MLP neurons of a small language model. Each row is named by its layer, matrix (up: input weights; down: output weights) and neuron, and shows model dimensions 0-63. Each number is 128 + 32 x the weight over its row's rms, rounded and kept within 0 to 255.
Before each neuron's rows, "fires on" lists the tokens most often at its 100 highest values on Wikipedia text that the model never trained on; "fires before" lists the tokens most often just after its 100 highest values on Wikipedia text that the model never trained on. A number after a token or word is its count.

fires on: "l" 38, "r" 15, "el" 11, "ur" 9, "il" 6, "v" 4
fires before: "d" 41, "y" 17, "or" 4
L7.up507 [120 168 209 105 123  82 135  83  87  82 125 123 110  76 120 116 137 134 152 184 144 142 169 140 119 139 107 152 152  98 139 158 149 125  75 106  70 101 146 103 174 140 113 180 165 146 109  80 114 142 130 137  75 105 140 144 190 162  92 114 156 178 117 154]
L7.down507 [ 89 117 133  96 134 153 182 173 148 116 188 143 109  74 136  83 141  48 126 137 120 125  74 113 104  42 147 139 159 137  85 154 124 139 111 115 171 102 145 145 119 139  99  99 140 158 134 153  83 154 143 168 142 108  94 167 106  99 142 113 163 118  74 129]

fires on: "u" 47, "o" 38, "us" 13
fires before: "st" 14, "ic" 9, "p" 8, "ch" 7, "c" 7, "en" 5
L7.up95 [117  93 106 113 149  73 163 144 173 131 116  75  84 126 183 135 127 114  68 116 150 151 123 136 163 132 110 183 124 132 127  72  89 157 174 131 157 123  41 176  67 150 147  84 127 134 129 184 121 106 130 103 122 174 103 160 153  92 116 142 127 136 137 125]
L7.down95 [169 174 112 172 152 150 141 115  73 164 120 132  59 132  87 110 128 125 115 143  88 126  99 136 111 189 158 167 147 170 134 154  89 129 125 152 113 125 167 168 144 109 118 174 194 130 154 105  99 108  62 123 108 129 127 143 133 138  89  88 150 148  60  81]

fires on: " wh" 96
fires before: "ic" 52, "o" 27, "i" 8, "om" 5
L4.up56 [ 90 168 142 110  81 119 137 157 115 131 157 127 108 101 135 162  77 117 147  70 170 139  96 121 165 138 113 159 112 130 139 123 155 172  80 159 130 157 147 156 178 159 144 119 150 174 118 153 150  87 134 131 134 121 146  96 143 103 144 153 123 119  64 177]
L4.down56 [122  72  61 159 166 119  95 103 105 138 119 122 122 113 101 158 195 189 178 107 162 117 159 164 178 139 164 153 127 177 112 156  51 158 166 179 136 102  93 116 116 173 165 107 146 147 151 145 163 159 140 106 126 173 179 143 109 104 117 147 142 228 155 148]

fires on: " d" 86, "D" 6, " D" 5
fires before: "e" 19, "i" 10, "ur" 8, "is" 6, "O" 5, "ist" 5
L5.up514 [150 106 101  76 119 170  97 128 164 112  87  76 121 105 125 130 110 130 152 125 108 110 160 133 215 131 149  71 153 142 102 115 177 160  79 150 108 110  87 130  98  86 122 151 133  45  86 139 147 153 153 149  97 168 150 116  97 111 125 141 100 168 112  85]
L5.down514 [136 158 105 125 159 170 113 142 133 142 179  82 116 117 124 148  98 128 128 158  87 125  97 136 130 139 106 146 197  65 142 102 166 112 155 160 130 140  86  84 101 129 136 174 111 129  86 115 144 113  77 123 109 136 111  99 125  67 138 155  86 117  58 108]

fires on: " wh" 34, " th" 16, " with" 12, "\n" 8, "\"" 7, " h" 5
fires before: "ic" 23, "\n" 12, "is" 8, "i" 6, " a" 6
L3.up817 [109 129 115 147 150 153 112 126 159 122 138 103 119 100  92 105 110 132 178  96  96 134 119  95 110  73 107  80 122 127 134 150 147 152 122 148 162 132 106 190 132 163 131 121 161 111 143  83 115 124 142  83 127 137 153 194  64 129 162 116 121 126 163 152]
L3.down817 [116 125  92 129 164 131  96 115  91 136  89 111 164 112 162 102 111 127 166 142 107 165 127 141 169 171 159 131  92  99 139 105 129  88  47 146 138 112  97 114 124 125 176 137  75 131 145 123 116 169 101 162 133 104 168 129 145 201 156 176 125 102  74  73]

fires on: " wh" 39, "t" 27, "s" 18, "ed" 4
fires before: "o" 31, "ic" 21, "i" 7, "ur" 5
L5.up523 [116 102  65 167  81 103 123 137 119 114 114 142 143 117  80 146 129 212 168  85 139 122 193 115  82 116 137  63  93 125 110 137 104 159 132  96 165 111 125 122 132 143 164 127 121 150  88  87 121 119  97 100 145  93 167 130 111 171 183 121  93 138 121 146]
L5.down523 [120 138 148  67 182 188 127 118 138 152  89 144 137 107 170  99 153 139  86  78 145 150 117 109 165 119  77 150 139 160 128 138  97 135 212 135 139 163 131 124 133 117 155 109 107 137 158  91 121 103 161 149 132 120 121 134  72 153 142 153 109 168 115  42]

fires on: "a" 100
fires before: "us" 19, "j" 12, "z" 8, "h" 7, "il" 7
L3.up348 [118 135 129  44 126 109 134  99 127 164  97 134 100  95 122 126 125 159  87 124 157 139 121 101 188 110 141 143 194 184 154 101 178 133 178 173 140 196 120 148 133 152 103 103 140 136 112 130 111 139 134 152 149 110 135 110  87 109 173 182 148 119 150 138]
L3.down348 [174 128 178  96  83 156 113  96  65 156 123 124 110 146 129 122 128 120 135 113 168 111  79 101 122  67 116 198 163 134 151  68 176 150 168 124 152 164 114 172 157 111 157 146  97 112 137  95 150 163 113  90 172 144 179  94 116 128 175 169 142 105 141 157]

fires on: "a" 41, "if" 26, "le" 12, "ur" 4, "ot" 4
fires before: "e" 24, "us" 15, "il" 7, "w" 7
L5.up869 [101 124 134  69 111 152  77 171 162 143  95  92  75 123 139 162 203  95 128 124 104 109 147 109 137  69 112 123 170 134 111 122 220 107 124 194 143 149 131  88 113 133  84 132 145 171 190  88 126 155 134 132  97 135 196 137 169 117 169 141 105 106  78 186]
L5.down869 [140 109 116 105 155  99 123 121 191 139 137 108 102 102 118 124 140 121  83 127 131 125  51 149 121  41 105 186 163 132 182  95 121 142 207 139  90  97  97 100 146 132 105 121 131 126 161 122 101 132  90 162 124 109 126 137 122 125 139 126  81 150 128 134]

fires on: "\n" 98
fires before: "-" 70, "\n" 19
L2.up667 [124  72 101 134 150  35 171 174 178 113  86 115 133 134 169 100 178  89 179 137 171 135 148 122 113 127 124  79 179 104 139 194 141 123 131 146 135 147 118 143 159 162 167 150  87  75  80 110 190 157 146 153 175 170 119 140  83 212 181  77 144 150 100 163]
L2.down667 [134 115  86 158 120 200  84 120 113 123 144 152 119 142 114 163 138 144 175 171  91 118 128 159  84  83 129  74 162 155 165 128 142 109 155 165 147  71  92 104 134 138 146 132 143 110 169 124  92 114  99  50 141 113  50 136 113  56 146 175  93 156 122 135]

fires on: "ad" 35, " D" 29, " d" 26, "D" 6
fires before: "e" 32, "i" 7, "on" 5, "iv" 5, "ec" 5
L4.up599 [ 89  81 154 153  94 145 127 168 171 131  88 159 140 125  87 141 155 172 104 150 113 123 114 165 135 155 100 106 175 159 158 132 175 140  97 191 174  95 119 131  80 125 102 111 144 131 166 139 148 165 104 172  85 122 155 177 100 118 144 152 108 171 130  67]
L4.down599 [117 138 103 138 150 165  78 170 164 141 177 136 128 107  94 102 104 170 139 132 161 111  57 139 145 153 144 106 221 145 127  98 126  70 126 187  98 135 129  77  97  84 128 155 125  88 150 103 145 139  97 152  57  93 125 177 118 134 154 132 114  89 102  97]

fires on: "\n" 81, " (" 17
fires before: "-" 39, "\n" 27, "P" 5
L2.up429 [129 106 118 116 155  73 180 151 175 116  89 124 171 138 159  89 150 139 205 140 181 178 173 141  93 121 145  85 141 146 118 176 148 106 132 128 114 176 101 123 125 178 112 127  70  87  66 118 128 133 112 142 119 150  91 209  81 171 169  94 134 121  73 127]
L2.down429 [162 125  88 155 163 186  30 124 168 141 123 133 122 116  83 152 179  93 163 126 117 110 149 133  77 102 128 115 149 134 198 109 161 154 164 173 188 107 126 143 137 185 145 139 137 131 125 122 107 129 144  92 165  90  43 115  88  61 148 162 156 192 124 136]

fires on: " |" 59, " " 12, "3" 7, "il" 5
fires before: " " 33, "\n" 26, " |" 11, "5" 5, "." 5, " and" 4
L4.up298 [137  96 146  83  68  97 130 164 157 109 148 115  94 161 132  97  89  84  80 146 168  64 122 147 129 146 159 137 142 142 153 143 141 167 136  93 168 185  99  89 145 134 109 121 129 152 183 128 110 122 137 167  74 168 132 123 149  75 104  70 160 105 175 114]
L4.down298 [150 160 110 153 135 156 137 102 122 188 123 141 139 139 136  87 127  74 154 147 133 115 193 121 116 188  83 153 116  90 148 148 118  85 142 133 189 124 131 144 156 149 159  82 145 113 143 171 161 150 128 153 103 126  86 156  96  68 176 174 102 198 114  78]

fires on: " |" 99
fires before: "\n" 56, " " 23, " T" 6
L4.up657 [ 89 160 166 128  86 110 102 182 132  79 150 130 159 194 182 161 208  93 146 113  83  91 126 118 122 180 112  98 128 150 137 120 168 171 151 127 157 115  83 140  46 173  90  71 144 161 160 129 148 148 128 144  73 111 114 111 131 161  76  88  76 143 201 139]
L4.down657 [146 128 101 110 148 183 121  77 141 141 167 149 125 139 166 137 132  11 132 148  96 124 158  73 174 183 140 117  86 132 125 166  77  76 123 137 125 147  60 124  60 161 171 130 117  86  78 111 165 162  57 159  80 136 183  80 159 122  61 120 117 104 106 151]

fires on: "k" 52, " |" 48
fires before: "\n" 25, " " 24, "e" 6, "y" 5, "ing" 4, "." 4
L3.up138 [ 70 183 105  47  78 131  99 208 157 114 105 136  64 179 182 138 139 135 136 153  96 112 146  69 111 215  70 110 125 111 163 190 109 125  76 147 113 153 105 134 134 147 138 148 128 124 154 166 113 168 158 184 105 128 110  97 105 107  99 106  86 146 159 133]
L3.down138 [ 92 175  89 111 131 165 119  61 135  92 127  74 154 113 130 150 153  68 156 211 127 137 115  98 120 154  99 130 106  90 143 164 120  85 114 135 139 188  97 101 134  83 228 162 132  69  78 100 114 182 113 139 100 166 115 113 129  75 124 110 134 105 143 124]

fires on: " |" 100
fires before: " " 46, "\n" 6, " N" 5, " c" 5
L7.up12 [ 71 135 110  55  93 112 130 166 104  82 132 110 135 186 184 126 146  83 192 142  92 110 106 125 143 102  79 146 117 221 134 164 170 105 124 144 111 112  99 129 127 145  84 119 155 147 157 114 141 152 129 234 103 101 119  82 122 102 101 143 100 163 196 132]
L7.down12 [117 127 138 117 129 137  83  76  91 130 134 142 165 101 161 115 129  76 115 146 206  71 180 100 124 126 142 128 132 129 140 179 108  79 126 100 105 144 158 169 117  74 172 122  97 118 104 121 151 185  51 209 128 162 145  99 134 173  99  91 143 141 108 126]

fires on: "p" 53, "o" 21, "ap" 12, "am" 4
fires before: "p" 30, "od" 6, "en" 5, "h" 5, "is" 5, "r" 4
L2.up435 [142 173 128  66 123  65 144 144 132  94 140 131 151 164 202 113 158 105 107  97 140  86 104 164 107 167 140 122 117 162 130 190 129 148 169 103 133 181 115 130  85 112 112  80 140  80 136 190  79 110  48 151 159 113 188 169 140  88 101 168 155 114 130  85]
L2.down435 [135 130 146 158 174 166 177 141 100 115 167  66 126 175 104 116 195 104 127 139  65 180 183 123 106 142 123  89 123 145 140  77 130 176 124  63 132 154 141 197 138 124 120 152 101 135 101 131 134 115 119 174 160  88 172 148 185 125  95 120 100 123 151  83]

fires on: "el" 78, " al" 22
fires before: "l" 32, "s" 15, "i" 6, "on" 6, "d" 6, "y" 5
L2.up488 [130 147  83  86 105  68 150 109  88 161 113 138 140  83 111 113 135 155 108 156  86 104 201 138 122  82 110 146 229 160 134 186 123 165 138 163 117  86  79  52 122 154 105  98 180 170  86 162 110 189 110 108  74  67 167 155 116 156 139 127 101 142 107 131]
L2.down488 [219 157 103 126 161 110 149  78 106 145 151 126 100  86  66  95 127  97 166 156  88  83 113 140 134  56  79 138 122 126 128 183 107 145 143  91 101  88 129  78 123 124 142 146 120 143  78 146 110 148 116 120  97 106 150 107 182 156 128 121  78 153 118  93]

fires on: " s" 54, "s" 29, "j" 7, "q" 5
fires before: "o" 25, "u" 15, "e" 7, "om" 7, "in" 5
L7.up777 [ 61 156 115  59  88 118 181 125  96 130 164 154 168 140  91 129  78 150  98 199 160 161 122 131 120  74 140 150 143 172 121 138 150 107 137 172  70 159 113 101 180 195  88 116  89 199 121 147 116 127 114 150 112 110 202 126 160 145  94  96 122 143 136 174]
L7.down777 [165 153 140 130 153  98 201  82 129 100 115 147 123 173  59 126 136 196 118 149 129 101 109 175 145 126 141 115 122 136 146 133 119 142 165 147 114  97 152 168 143 122 164 110 126 124 103 191 151 124 122 110  93 195 120 106 114 141 110 102 141 171  89 155]

fires on: " wh" 100
fires before: "ic" 44, "o" 31, "i" 10, "at" 5, "om" 5
L3.up551 [ 81  79 128 143  67 127 120 129 127 104 123  68  83 157  80 185  88 113 130 103 179 123 122 125 156 159 147 115 118 131 190 148 138 141 110 149 190 127 178 145  84 193  92  95 147 142 134 131 148 175 123 152  93 143 156 113 146 130 146 175 110 173 104 191]
L3.down551 [175 121 147 116 124 141  94  71  91 165 119 134 157 144  54 154 175 196 141  77 178  98 159 118 174 136 157 131  99 161 172 113 123 150 141 132 155 118 145 128 106 157 142 110 124 126 174  81 132 131 127  74  68 185 168 135 103 150 123 158 123 138  93 141]